{
  "num_hidden_layers": 21,
  "hidden_size": 256,
  "num_attention_heads": 4,
  "num_key_value_heads": 4,
  "head_dim": 64,
  "intermediate_size": 704,
  "vocab_size": 4453,
  "hidden_act": "swiglu",
  "norm": "rmsnorm",
  "norm_place": "pre",
  "norm_eps": 1e-05,
  "positions": "rope",
  "rope_theta": 10000.0,
  "rope_fraction": 1.0,
  "qk_norm": false,
  "attn_scale": 0.125,
  "bias": "none",
  "tie_word_embeddings": false,
  "parallel_block": false,
  "init": "trunc",
  "init_std_qkv": 0.0239,
  "init_std_o": 0.0,
  "init_std_up": 0.0239,
  "init_std_down": 0.0,
  "optimizer": "muon_variant",
  "learning_rate": 0.0117,
  "beta1": 0.95,
  "weight_decay": 0.022,
  "lr_head": 0.00668,
  "max_grad_norm": 1.0,
  "warmup_steps": 200,
  "schedule": "wsd",
  "decay_fraction": 0.898,
  "decay_shape": "sqrt",
  "final_lr_fraction": 0.0,
  "batch_tokens": 131072,
  "max_seq_len": 1024,
  "doc_mask": true,
  "z_loss": 1e-05,
  "train_tokens": 553800000,
  "max_steps": 4226,
  "dataset": "wikipedia_en"
}
MLP neurons of a small language model. Each row is named by its layer, matrix (gate and up: input weights; down: output weights) and neuron, and shows model dimensions 64-191. Each number is 128 + 32 x the weight over its row's rms, rounded and kept within 0 to 255. Numbers have three digits each. A neuron's up and down rows have the sign that makes its largest values positive.
After each neuron's rows, "fires after" lists the tokens most often just before its 100 highest values on Wikipedia text that the model never trained on.

L16.gate544:149128158115109149137110157125141142084150118143077108174087167099093182168102130147207154150121150159118198148123138172092171115132158107141181196121161110141112132134099161112106126118111096163167099189158151127122162078091141121095155140151157136169135096108097169202111148133097145118137085127153152121109116186129116136094120117117089094152111163092130113142169134128064146108143
L16.up544:134152176094099172157123094141132114099131125118099112119100126106134096119069188100105120117116164166147122109051148083205143135088109065130068120133073105131085132120092147107152159117129116084131121164171114112091173162116108172187142068074082112123144119126154117133107133108165117197107146135078190101080140076111165156138091128124148137124101138133122104116130125116093100140168
L16.down544:064161100108170087111206077135159108117151090129094144120126186106126161202139090111123161134116087108140093134119115126177124120115144074192099120141074179114081141158115142112132083113147120130057115161164175120093108127198155136182111140131172077093117161133140123145143158081192150200076146095157097151088116058108088171142165123057152119136129182116089201119054157155113089124127
fires after: " the", " A", " a", " H", " The"

L13.gate688:108133167090080107136152197180079072163131134169161077105095119166134068187092128103102099168099084112082097110065127154123187128105145070123095141165136109097127149089119169159134098124147132102114122134170172173135162111101116091177065110149154114135072127088141102111118164125191087121103080080114148118083164120105153117137090119119140141131126120178125114127120145125130106064084
L13.up688:132127134170185095109155096099125142112136165139149131145112119183119102090184134102111168072178065121107120164146143162114167134089123140047076149109169107109144106104111106150088116177166162187112066188098093146127175057137155151085084079126154133084155140178181081175127085142093119176144128127112079105146125156152167181134160137076112171108089119147151095191164159141135136139125
L13.down688:107118155109121055165050080108111148113092136153126152133085168101148154139187146199146150160133180060158167117138084123150094174079091125074125144167148198197185132071142097102073067106136113186128149122102099146148112116102129084082094065079083139129100135133100106117170120130127170107157146108191056123129131120142112168179181178088119145127145116131124091178061088195128112121159
fires after: " |"

L10.gate58:125106136110117176092128130130165108066138176150111118130164199168123208184198167170109154128120162100100187166133129151160172143078123162102101140110139110039099089087118111130141152091135164169117171095069117126138160140115093167104115094127144099140160151080104161098091125206160104144152148068170172132138069081137130122099094140139066108203125129077112127088122087104144139099142
L10.up58:111134129065107145141159160111159183084164159139097122189104164131112178170113144131098132189134090123174145139147136136152176155108121122122154164133104122127106170129064020146159108118106123125166142065109110159133119140132138140114162128144046122114081157097192104132077098078144090125102093027127102142137149145135147104196171155136133158136122080076100089091190070134110124119127
L10.down58:131159124162130097137088086161143132077132107130121129109081165118159118091160128131095116161178142080123152106155118114147162146188128096100147124067072133155129114056161205121134204140127143110175162150075136161154127151142188107121107185100116100112112101115091119072130108141136105056112135180184139114133153127086078154141140129144158099154122122134128180058148163102142119166157
fires after: " d", " D", " J", " G", " Z", " T"

L5.gate91:121126136151168107115148125088148162115150106071138188172115195101070162172170119087110213164129147160162110188112123097177160172101115141159063168079170148110144099129083123148066121096091127140106099133060133116135101099134108091173096106092108140082141118125129110085125177110137070076120084173111144114103164108168107145070105116163119113206148132187115103182161132098129175115112
L5.up91:109122148142124109191154126131137109146151146096153131137161148113075113130082100079110203178139110169116137113060080144147157219148142146167174143117152109147089135113068052117158129092104149145097162165094101175189114150168132157157107071117112159145123075093092112103129174108140087082098080153135148115148145111176089072165109100191193159105174164124109136174097120134105108117161
L5.down91:099129155162164068135101162122147122174132128091129113173156138170070093101134097099080184189136161158163058131105059135113161168122072135154106150092140104106141113178112110113145130147152197148115138146151083159172114149125095137146143160110138165134113072112118119090129156083109117085164122135126115105125148142105108136149122145151138147171167190175108121165149145130124140145129
fires after: " ", "1", "3", "2", " R"

L12.gate488:117088114001172097191138143110067115075123166128147090102112168202130145162158104154080124111116170099116093156136153139140103211118156089089114109079099068119149137122097090122108126092138190094103148154159105059111162067147104115125142145157133121096089118086092129150075133099134142123113102096140101118148094138189115093102127149143126202090121087120121083120082164108125148204113
L12.up488:102098117091115158102136140163088097129123150080120123090092125159151094163163134123128138163198110124107133136112144128113085138134117130091161110155092089101122099202093141137139118034100116119102149125084095131118163210168144136147118129128166136057096127095131168135213139118134094105125069155167134153160143156133103135217150066170115096137098126179118134146125139077142203048114
L12.down488:121123113168203121131110117126142151137107071205136148143124144119141148134115088134122096113120160159106136157192130188115145160143128196151207109105145141167185098090099161165176078128119153177189084127133120125114144095128137133130116167103112148137158088161153102142043100114124122115162166164139160143102075137147136156122102143195164172178121128135096125083194114127127182130140
fires after: " ", " S", "3", " ext", "S"

L5.gate112:156144125117161133074152133167120138092132142115091128152127169139108124162157160230154129131154169210199134150168175107148187152106064120148105145134109116131102105151076171040111107153104147125104122144060076105184156121140134096183112092147143108133084145154041126136176070156113121154161157114149182100150083136131153153122103103131144164162067103153089117166120108074117130145129
L5.up112:127166138178147127136130091141099122063146126074115125158136146160162143142081149196114086116139161142150120142126172075102111140102034135159166093134085100126091121072103170103106120139129172137112130102100071089182126026147125102138134131139168082150079094167092158121172111160112113140117142128215124146153136129081122143122124088141079139176094042128115099073121131078114094096117
L5.down112:067174171207109107192136051173124095102153128127107105141148127152169144063091156115134075083154083098075176110141099160144093129133097084050136122165131116136104132109160137161120150079183066114152135098133145118121083099099152199086111161132143113153126122142157154134074166096105110130079126099087091145162160085110109179116111081145047082097140118112177163112138155143119127162113
fires after: " T", " K", "K", " t", " |", " w"

L2.gate588:117171206138143146105147098175116047121106128077131134111078105158197212132136137175070111192070131114158121171118106096170138153113109119132123119122165087059154137126152150113140189091093084100093201159087063157149111123126148094156124095141113126105107076133103100105115166101138128151153182088188159120129097129122140120137177151112127131192166091143141158181168113133105117116067
L2.up588:121153171114125154132113116102110081145089144062118182069101137131152126119154090143116139232140104090116097185066147114153134155208132122071159171104146106092141091130115124087128130100134118107133169144134116177141120137080087039187136135167145114113090096078099125122140138117176161102118105118143130156131091139070158172140101116102101158096137096108133109153134098086110100137119
L2.down588:098106167117124127100108129127152068116100138087087153082141130153198173140096154142110136177122144100177113186118153077140099158135135131125141184129125071127133105156083097147086151144112102118103133155100085177108114166104123065160191051163204082135113110121107117089145143097115155091130151116194138127092125112147165123104192131123099086130176066145157117150127114171150105127080
fires after: "2", "1", "9", "5", "3", "0"

L10.gate671:098125154077121123084131179093109149085148136136136121139179091136125141162106135174199119123112144131111194144096116059176083093132095114166179125120066184188097078110096125123107116169159119075188128142144089144142071199123087171103108166069125122195164138094144131157077117169154164070106073163104121119109166141128138115126127175198122178159132127138096100177084065122133145071142
L10.up671:159098209149161203101120168117094066112154147118148092161141106124101092145118137168106135130185180110160113141130144129167076101158154107119140152108104134150096137164144118146134069157160100132230063130164119162110131181144072135106159131098155091173145138156098158111082137172118094104126061107046139149106180148163137150106163168145102149119087202138134063132123114091165136052135
L10.down671:102094106082150157185134085100204122095157117122102178105085106140114151148133112128118153143118109116117129138135132143145141124129167098160105143158096059091087145127131096122188179131225135153120102136097163140081129061163118156103137098133089114066142124206161142131147101070135057159078163091135086123148054060109122164172117129129118127124101175104166125141057163156153109181143
fires after: " the", " The", " his", "The"

L2.gate13:130139153135168139079122120129114121147189150116101144139110152125127120097169120096176142135096159141129126133119126151090107128086064101125117191081156114115088152121099205155139150118078171089149132143099123153052069094111121092120147077152110050153100066101089129194149125101107114152117146131193140110117170126136108144127133157073153135149142091081163135136165130122116135105124
L2.up13:122130129143088089143125121132109107081167136147153131114104138116096159112140081155109183131103125150074158087103090102104085181123073105108114130117147070117151095158066105100154090116146100050134131151126162179203110151102116129207085160078100148144120125110146093134181079141154132095095072122122087125131125156113157148154159087162070123119127146073148156121141109122105115084128
L2.down13:059160155119095182105120112125138087124118118144071159106120150173139107150121098164144146142087106139140153063095081087176089125090109079115118162152151054156142131177117115109151119155107150114126121203152167167135095132137093126202137082090122076125140141075103100128152110133172148115126163169095129096160073142146107171186122085154108090119113119102142146144108127181122091113145
fires after: "2", "1", " the", " on"

L5.gate435:111109157160113109151118132110139161138086101185154109085138151109095110124132087110210080171058132194105126051131103112156144123147131133105096092134156118153086159115110146103167127149069114112138132190144109163085159173156153119127161161122086138181099137122182164111151082121143106131109119171115147086153135092145141110110097166153125060164160145136136100135115090143181093091094
L5.up435:128124117079073160129147104154126059147144139161114102098096158103165061101114132147151130083098158134122127117190123140123081107088090169119129174115137167109134163150077156121133172130097059148139139135093079160126174107143079167161121127071125166127127178133118102185141132144108112155139143123122150143082210145130171157105098086105113089162134177140057174117129115162158155117168
L5.down435:127127117076121175156080090156129091121158160154091151149174151190173087156121140201112161132127129172142125110143109101126158122157083051112056181117098105120132177126110152121141130178113136159095180111179134130191178072153102189168164119077163082144113133097133130147131149089098155164113142137154171120116165106137190166096116143086135145178133124134160140154164116130124069152123
fires after: "2", "1", "P"

L17.gate244:116120099126109156192108126114093188172121114117149092161103156103128119091066095169124164128113100072140207162161157131186179119153126119107152076161144100176140136093119136138094164128121153124103093102164097166171124112131145081099170123068157087118135190143111128164152052099148101063133141166174109137121133157130131144147182150076105141165157132191050142060087116168194146118131
L17.up244:142148187113078145168102174114107137193113161134132142115120139090089064106111096095171120183139124046157178182153092158148182095158102121146115073176149116143136151135177140096113156112137120127161091171134113136156146099138098112130156136082162152115112125125125111156041096071146122142143131099200130122126112146193130125151115151069150139073110120139089137098145156114188045096136
L17.down244:128224149145087097146111162102110136182122198137089136105097174105148148083137127141116131109114160094150125149104086162139174119133133098127186080107104142157167123115157185108100200113093166167064123135112095161145133108134189093101160165133137057159143158119109168130069128164160075071202194165197171087122184126092131206106154125163102151082146129142140037102154145171182120123101
fires after: " ", ",", "ne"

L4.gate66:184137085154092121165139125087181170133117134113124147131081146121140155147144111141084156139183132123021122125099137109173178143121096153155128095062148108059161067163119102109050160036086092123139116108169143165158109136145089131183120112105149158122092106164130092173124131129144090113076153144111136094185130152120136123175082131177092109131169121131115100159099085158120122114133
L4.up66:120124076165122131191154134056131147161117121081099135130104151120151058188153101094045146125131196113078114122096094120138112122078113135128121112152167140097211119163132097159087176063101056112090145097137203095133159112129142114096130091098118145109095137137090158155139119127167133098103098170145140154147151130065135096091161181160097133118131129112081139141140073131099116096138
L4.down66:142160090145172170106134121172144133113109133122120119169136100099138120167177135127079092174148149147075103134058116175074143086203159130094140107128206103167175224150098115111111134115156102090154124160123184068155138108136137104097138153048089157112138140117115109140164146128141162179171183165163078084137159118060160105174153121209139096089143143109125133106157163137113157166140
fires after: " G", " B", " b", " f", " K"

L16.gate637:156128112091108164095087117186193114197121100142139066145189135096127149119072126134200129150093162130128112131161123110166103111100130081149135096149157118088127138132091136099120121060133146075102156156166106204112148196173081145116096167103102122154099144127134127124116062125120127080164093157094132086126129153096171155120142137064064164230117166051165138113150075145138097151132
L16.up637:085137188150093118089121143149168123185151071132095097139095140133203160136173126119163164083167134157143160073124116137104139136119146086078130141114135129126203153098116170128114092072152129126200113096194096179101119201101117132129103079138119134122101153117147112104081117167115083095145096187132099140184094151156156155116173173106155132158089153153150184135121147147149091123172
L16.down637:188185108096113141125114056139074188160089110097140169132088100168131135147112140164123086136159124129129165130128115120154130225203149165160131153130126137105099110135105123075126161111088134141086181163121159140111150093125136111159125134149068133144139156123076116143053086076169089140192095105120114135120111146129167153118142133090132130144105121159133098161108126094125117164140
fires after: " ", " a", "2", "0", "1"

L17.gate213:114150109097148131102130101131171078143156160133114126113115075077111194192178133106152149151117142090163155120117171135154117109085106153127139108090143149097118142166122120123094165123129088142131157144151075166092118100162160059158108222127172194141142154182144175155134075155103153100106123185178201149134146105096112166167159110140089117124123166077147129125087072197128141181148
L17.up213:140156175125114178136145105156181102145081175138142089083116150119141127159113132126161125099121148132103168121172072153088086109107152142128136086174112121135138069057144175085101100109112180115129090140124060156121133130130111172160153115089163162158126135152142127112186128107103088153130134139162085111122140141073138137144100147135176130165083118123120139171133071128200127095171
L17.down213:115172127119121152139142120142120104076135079089106162189167210058141151117149143143107114118099136107150126090073121128135132146138218151141114153119072114114123139120109184149103165156160154141113084130184169145112120089151109094090049156174118146107093126106098139122085102122128093169138162102143128148120154082172097178151141152150173154086176091148139075114088177133146162102162
fires after: "9", "8", " ", "0", "1", "-"

L15.gate178:160130083109152199145189158087141140165160107134118152169132112134089107115102129121204130178137124110179147129175150099150125123148158167106128132124162102120111114098109163112114135134106181088158116117155085109180155148144055111173114157104093195102068115159107133105181127112105158138148123124147112137083147142156106181063098145112138078180197147113041088116108144144108095124123
L15.up178:127150095115083173120152095088138141150153107148179149057117102186120126122109114085194114144109147081203111116167108146122142180176174136150116081137172134177114091050138150129123156155110182079174081110148085155166098153106094092111132135141118154121092131157105139179174178154107119078147125143146157126126122161140137134121155164143106119204169149112086093129124101117168104137177
L15.down178:112125104115085116102123101173138125174146085088109187122158183157171134111068119149152155103132166141124142126159086099074100131124174121185134154140147155187081127139122090142115010128166093091138136114145124167147148107112111191113146158118120126126129177126085140048081095092140062113123136075154123109162162161125145172139151141147061059157122089189140152163128125163080145147110
fires after: " ", "1", "2"

L3.gate463:100084167138123148127175132120098158129149154172140173111152121121068187175106137065149092187117149151207152102141135156126087163152162176126160100121122163124153139146129149148155088135164142110091143166105171172143206117106115151128181079142128154133121096110096117108156103130150122138158110105140168149113099085209130134065075087130120128101138125175120169048132137108187140128145
L3.up463:116121118169120123166156142115119143141128161127141124090098112133157140111157117071146092116126152129197108084131155079134175167087127152111118084145121172122146106130161169151116172142175132124097126129127105131138142050068137120110166072090139118155114128161093119134121124141137126119162124092123136182136085115139134159120168060156107100099073136130159167085188088149171172113166
L3.down463:096148075193115130167085179107188160095133166142142100107085117173120134079184123192110121114085122140145146100170136109190157111117100116157072129121142126076040152129123133129101118139142110122130152155111126152129097110091199146180106101095162108085144136220080134168138207132131162146145096126174088209105126206105119170176151115154131094095122143114123140144146100222119167121126
fires after: " M", " H", " N", " S", " J", " K"

L4.gate353:145169164078181159124134157125067142094151139092119153161077116137091124123139154131110099123113072199167174126116163135138077170123083130173128152098074102131092125199130139150095114085125112096071123080082099128130084094080152099150131093145113128140136086105170157114151122079100106087110139118172154160150062104142163113069175085148104158138121171137093093131173145104155191147088
L4.up353:072153095151089160105166096104115075105098161051131159125123103168163119086105150107092153128109135078100146134149110070131187065192123179090169126183089108104135143120190154150137159137124124171124135088110151174178160172136188113142142182159189096129151159142136143143155150126096106138130153110108141101100090158147067179161089056141145118165139086099144081144166140166113071155137
L4.down353:135149080147108124099126122176173142133118137155099130127143096180169113133179106177124201099155135111152182100168111121074167095171131146131160122111112110087115152174148090173138123117162148183139079127174097123115145084145179160156156154130158101133110076159188156173100163138147039125089113160167135134141135117148104130208076145135134110165136071110127170121082169151110096129130
fires after: " T", " w", " D", " N", " S", " o"

L15.gate403:103166149140175119053170089108162099080164129135085131140095124120086218130157107188141167143123159152108150141176130115090127115156120132101177079144123110126171206154145138151170128119094096133107073131135107127188183151141193139085100182080109139125112144130113190140116120102121095138135170157111108133110180107068115198102042098152167129090121172136133167174155122092135101164112
L15.up403:137150174173080163140107134177123140123147103145105135124175198159183088208069138070127080121158157122136118114102166124116138149099091084125096149140181173145107116125090176152092142113137097095138149117147131107099136118142150093140115123113131186119148153101161062108112119181094155093177156098133170087122161177124185101170084187133107161180072113120137135132163119154150128120153
L15.down403:118122124102156139159106137138126084164122111173155160106192142142168166132126057102123109142138148141129130103048168136133125130137123081199139128191166117154105158099137111122087112139156148135155152058165123100099116124176122116152105145116072119139092171125196129133108079148115060150120113126108115101108117144165078107177181142135129158115138140139156102108104175128107185066189
fires after: "1", "9", "0", "8", "2", ","

L2.gate413:120126147148144152116145149141171088156128176062076085125100163171161083128129122084070164148127134101126107184147145155082133103112105128076147169146114156091129094103157130121123119172116122102165061209216146140107138133128118097144108070134148142111097147115147139128135146106131112131146077141113083165140105129124156122127187118129165115118161080134087143152136141121099124110112
L2.up413:133114141152144136101175164132174106146134176061086089133102153163166116096109134119083123160124126091112110174140170142066125121141119156081127130116098181106130088074138114098107190155136112134170062207189143139109132159171120098097122079142119107098119126148170138127141166110150097117174096137130051139144128116133123119086231115140126127117133120102103144123170172155099126114092
L2.down413:112117141124149093123103117171156106159165180103099091095181171167178182125066182078091192087132127081139094133103147125104087105150151191116148097135123122160087138102109130106078133149149170094148020142126124120130118154117116097097089091151158106128167156121120092120111145103055066108155113168143083142154102143146158162118104139134186108166103096124132096119106131158080146090146
fires after: " |\n", " |"

L11.gate142:097097156088134111151130177160152183134171126119152147107147099140157131120151131125041122101089147095061185129114150179147157123108112173100111122111090122156171133149104110125152101084099134181148093081145171158114137140179189121147108157153178122174074073146120176175154150090142142105110159107116136133155157159119112106110181168111117159132159081156120095135111076119169109099094
L11.up142:096132176105119171160172139114130162168064126130151115127081123138085101110143111121147093170146119155103134109164137138135156085096210102136069117163179136130158156120142119108116136141095095093210121110144150121125119117125125121188053129108172108056121135159092067079145105117136101103071109092166069097143094134108116098113114136124134134160155141137155094158106153104133143143201
L11.down142:133082132137127078120168141138108159182109146120130108096118168165148118123110100137116115121129104099116173179101081106159156049103112134162128086090095077127125067115148158200147163168120171070122124127168183059110138080139129125099127161157117106111145106151149085174094167137142125150137091117182152160122127071103114158098144158115159149192138083182172114147170143113105105123170
fires after: " ", " in", " Apps"

L5.gate599:114110184077142177130184158188094146070076093161111127134086109102072199127079054143168161183145152157125145144192109152157134113150174147105114128162162178110112109162140171125162126166120134094120123158148118147152143134089206127132171144079134114116117150094133134161106145111081063076106161108127134167117149158126111083084142119175144107149141088102165106113132129180218141090143
L5.up599:118166174151149113155171150156068159130067132206133120093107138000091194124108111148104142122123158136095129097131142165148124102169172075146154140133088118158136091192106147158172073105161154100130085149119156105178126137086131163181128095192146169169167214076137171174141125172096114140121156157068129113107144134124090107142149098161160095122129127105128133095146119129162163126168
L5.down599:122103111105139107152101113094112139132137148111140075126201119102169088091118130099129119059156113066137118056101127166097069142057121117113153071063162124082138136109092141112117138137101140105170106101141117168101103127118107109117124156199146099121194127134183072141136136087131159146177127125127093124168106014125112155191146143118166129107185159118153134115116147084058097154086
fires after: " ", " fail", "ib", "1", "r", "wh"

L3.gate621:162147089104135168115143059086132099190081143149113173153145113136115143122199161143134176120176134144115108125165158124130134140136149111126168148178086105136070095109118093088122191120184107129115116116142081229145134157104126151158079150121122124150127132080146116135159165109128126080110146166116122124097156147071101099089173134087120180106136133160161049065074152126072134116131
L3.up621:175151081117130115148120104094113118149112155138160141187110096078098121137166157216106112105153140095128101127153143123120166148171082087155094129133098141140162109132084051096130132112104123143118096145113111204149128153122121132174087115171115068185078149115152088113112152084109139157160136155146099124086179104171101121134205124160162113148171081169098085074077127088093138130158
L3.down621:118123172132121106147108178169147145044169117107188103076097132111134115132133111089095140092118119087160173111124111104118109137150121133146126137109158156127179156156125138139138110142078165156156138140105164089088140099176125097137121099153153152113093148162100134139124066092107138135165124071105112101112121125168155176178106149147141078107128112152137145163165089134150154145133
fires after: " c", " t", " g", "en", " C"

L16.gate496:161124164117107100124100147120138146157127102129141162145132120117136158079142153138152150065105112111117086107116030152126177106158142194151135112133169142111157064148122102101212115158098151107167084093198139155195139196177110160154147110140148146061060148155130118095104119069103078092146128088167120148106158153093150134118092082132105066165145149159084110146110098162089124140077
L16.up496:164148140107064149133107091122141075144126094156098133141111135167137109065110140140154136147146104110116170085184143059129168087188118115140213070167178101105151123086120115112153147174111095175122097109145135131163113122141100093142145107129151191042143123111042107086144141103109100130109090108180097139028150139113111112121118096130147146146148171128124171113085124181139079114151
L16.down496:102160118104108126115122166096113112182102134146138162099127164134205101107131084131176113109140128085152136130137126066146190115109141056140127147147171160089141059121132143153140102145179108159111075118101219121087109152111207144190159117111159130155113098088122130146087114090142156157204167103073139175188096142113202123114170155131119119131161149132167119088179122143137093142113
fires after: "2", "1", " "

L3.gate299:098083100113126136122121134039158130172137177156146122149153163072090084141132169092144126137159140152074155166092128115122125119118141116166149089087114146166092140133048083147128128121144153091090183111096137140089143099108154209115212084191117131164148098111178093148113100123131120201181107153133204093112073122150155175166093115063134160150144116179171115075089148132143115135135
L3.up299:074124140103100097167061132098115160155148099123098123172103155135184076183130161113095143171129072119085123171101091118184173153121140174107138093087133103120092146129121104128185129120193099140124075093091127141067122091132110151078155110122159161129116148150158103097105165138139093154169180122109106137084127129113207166133156176084137141127099132130144098117120067155127062193148
L3.down299:068139143105099084162143113115168114077139121128091144145165171195202141158087156171093140120117041123116125132169092173163149152146202161092114118128123103090065169150160145129171083134122137149121079127128089138120101075179121087133171143115179111126163113148127143094139163146131099119161193103093055120092136145083180123145214174101145143118083143147118099159103096178129073187158
fires after: " G", " M", " the", " J", "\n\n", "–"

L15.gate466:091092160122079154087145145138191182121215153100150143121137128071126158121140138133152093100121103167165094160100166092115126157141156069191113129106125167056156189177073147092084129120108110073089118142090149102186116121124136094112179149118112153124169194136075154152122114165129111089138095145140101136140099092097129087125157122145086142112052174094088056092108153176117076154132
L15.up466:135102135154078178137076181115117140146108071138136161156139160144123054138127165182163130108126157100092161175153095144066139135148152081099119138150142121125109111101141190097128074090062155131166083135111165192083059137104161108139166167165131107070115119122163096091090096095119144123098097091130154121201129100123108099116098105152115104133084157071111111189144138111116112130131
L15.down466:130133115110140088140149135114088137103169162209134115086126143113112136107158123071155115098134117015117190111123124171159078135089152139226176133160107168137179136112129165143139168123136077134137203097164080049112129173142083181138121060104117119116124079166155130168173073122178139145095129130149177148093123170175138150146099168137135109108151086142137130126133092155120131138143
fires after: " |", "2", ";", "0", "8"

L2.gate125:081145163148121137072132167139115050099127165153104190153167135129149087126117110135142095128100194102166200121141113143113132096121084102096171191182141063167139170126088192106137131177069141148142117178162121084116114169105113120119123089114108121065143105082154149160141125092083122080132133139126146178114099180109126193089078115128097094144124155146108164138103057087101092132071
L2.up125:118136187076053119087148123169159067056105171148102129127130144135129118166116116167155101148073142155108139080131068129092089079132081088133137153169164076154168131127104204077121092216100100132150152145138120091095125173118103092106173092089142163154155080129139123115152129086076094121114120109120139151132109164151155174121123092152110082117113145139120157104149057118147112112093
L2.down125:120137155026073155136096084177194098101102172139092087106109132170137146184112152107161143134115113156159121108123087180132084089147109086160161121166151096150063136156155128098113103227104094067188144116134127146129118115156132149133158108100131109151190111117120094136155148105129134117137147088157168120137128107185123133148159128123135077161150149163165145081138084132144092099134
fires after: "2", "1"

L15.gate512:162074091117118103111086058157145142139154127160106106136102133143144182076148135161184162155089185123122127142175163161129144152082136137084123141142143113121094199122162170138118173113098151150158098115162165075068126142101105206097190135159124150038143172149124152147126073101142120059135124123175074115143115153082111141097085122162161130128148132095093122150126082139139086090116
L15.up512:143148139103133117117151142137105114158105152150087097149106122119072146101113088082129136160143079099079148194115167096125100145120106078130163061120117087127112105071135145151118077122147182105043084096056080153148132131158165182113125103084089156072193115129139136103108056109143126125157092120127141052095128119109094158120137105136139157119136095090140123123076201180133209102110
L15.down512:174153111139104147087116107131141215156114113091170119087110111169173190042097082161116108147145143123124111129047150105116101100129139115131149095161140139158153136130148166167113167142129147169083169134119128090088142144106183103165138135143114148093118131180128153115154137152108103090119156119057134144159119120099121071117134094134109154161096070066129121105179100105137160150135
fires after: " ", " |", ":", "1", "3", " —;"

L4.gate520:080127146174180110109145192187174106144107101143134132098163124112161175145162115138113104086116138120159143143126182055104125126112115049115169137155180166124068145090126149109088102142200133098166102188151143131146160141090081182157096171098158108155106114147169160123083111088114164084122070147123152144125131124108109125071121162117132140162121152086152111133105124098131117126082
L4.up520:095123188146102132101112185205131141161131147098159104135125140179164069167140137056126140144084139100125097108030120133151125126167132130132116142171105176086128115088152151112152114155154106131124130192132110077100169123121081145157105186118065116136183154134150163093141064180086121109113104126164110145143118113097178105092096189120123164175090149140153173124163105119086138161168
L4.down520:113093144099152113161137101088062175100148071124136181105215088138119144116116079099113164178114132152149064139100103099124125166091119164119122167118087100119096142091164142120134114149156118063094030137138109101107151097173145113154151181089149146163116140068173101080153090120127139116095121121128096089133146132106115121175121100116109111153092117091156143147108120135150154085091
fires after: " the", " his", " their", " new"

L16.gate507:167195098048107138139153146113127113189090135154187151153155106114111138175138118123176176134124134111100086133092073165084105192112187124070063162125183135122095127105112058048130158159127170162164166141166100130105185128095105111118095112147119116136133142109120177171139136171162186168128141139173100125136162169108135110146113178141084083117107113144119130167152165109072096134118
L16.up507:077088110121114103044058116140133116138140200081095102160096072140121153142074148056149169112131123143159187088146129128137139077195119076132148117128073137119131080106141137144138195101127123122129138105147095174132119138161130127099160145152137157113170121122141127134085101110171092120170053194126119122084078121167107142137133126183172170143166120080159120142144149078176144071107
L16.down507:096075100126127080154099110129142178128126111131155143124152133078131095194128169116146193175122152169080144151142193139125127167111118184148134094102125062177162181104104195105117176119142109185142214150103151117120103137093144125147146112123142099092105117132113089128091140123104125169115119090193141099133087139174144122177121153095117173085094090168130100126144146111146106077058
fires after: " ", "1", "-"

L6.gate598:119122083128165124113127128124168141196127095156197191142126187074154080109125121085115125134124127128082144076148145108155142104189104147135091159113137108140150167143124127114171115085127087127122192190118097128126105107161130113101142154133107182136061138130141139151063133095211142129119134180183136110169103125106166118126113061133107130132152073121088084176117076152149119042109
L6.up598:167085123192108089146131143158138123153114083108179175141098104087129114181122162034143161133129147091136093140055109116154144089132119101133102153081155153139100139141125163066138140052144128122133148109128100151107097119079118172152144130099114195138093101110108096099120129170145107127159114105140191116158143124101098085120126151140193097085150083096116107150122086134101156144159
L6.down598:140120102119090131156106191096134164125142140100105154168153066079172134180140123071179162153140167162117128106062132167156157118108117157093117139128125127162096137124090103078178105106136148179103141148130095167088155059091134177130119138128135182145065102168156134080130091162157104125085151146132115121076136090080146085168159097136220107157152155077151159153144111125068169128097
fires after: " B", " Be", " b", " m", "B", " Ba"

L3.gate148:102115126111117138099095146114091167115102115156169161116132098129038183088068137141141162173069141150125155165142131095166170119156141027097171138118142101101155064132103149156125109122142139156147122141127111149149130091115150171182130132098122096116116157120058085119104147139078075142180112115094163180159076027162114145102025172180114098153123088096129122184155185150115143125127
L3.up148:091103175115112102136111132082077183145169113138152110126141099098066145083095126146112118157121167098113157170138115133154122144140126123133179154123194084110124153131128122143134034101086149165106089099126180116172118155091177151184092086155138101119124156170104132122093117176109143138195152129075141117172125027138103152128147221131182108110148159121167081098145169208123139119148
L3.down148:077126119138161142110144090108085131118130144088221115098142116065156191063069165145093140158147114111116121123144116156128117082131117093101115133130167141134119142146187086072196133107124142144090097151146120148147092139161112101160096181092099098110120160087099110099141114133076173104200154082064096096136202121166137224111167173165114118099118061124182128162113160172098173169105
fires after: " "

L2.gate560:151092133101163149073090131124092088124106117109150112110088196119097106112116174087184148125100171119153059177118182121123146119055160118049164116134157093083042168163140116131105201132083091096111118109124181076110108047165132142144195122062117102135126098132069122134130116090123092141160102097083129065143107120129113152190108111138156159078135141147145125190094132164098105094135
L2.up560:125076126115182140100087147130090154169147122191169120119185097144170092197154101103107154181153152125156201116138083085100118084120074148198075104125171080129117138152056118119104096102072149183109085163109101129112123124128103176115154084132104159082137184136090094131117156152094134174149120103137164100121069098122170146132106176073123130173110099150164145148121106137116128113107
L2.down560:122096157142144072090169156144142163126139114138110086150110105161103116138108125093171142176099133186153063115153089108078162142110171152108100093108111203135113120101122116109138114174095189183080058123083153109126100065150129143124110125117120119117149107126112231133111100087158093144186076102072142159144102163099141105180114113090170099082089118100134103117095144125134093175123
fires after: "2", "3", " ", "0"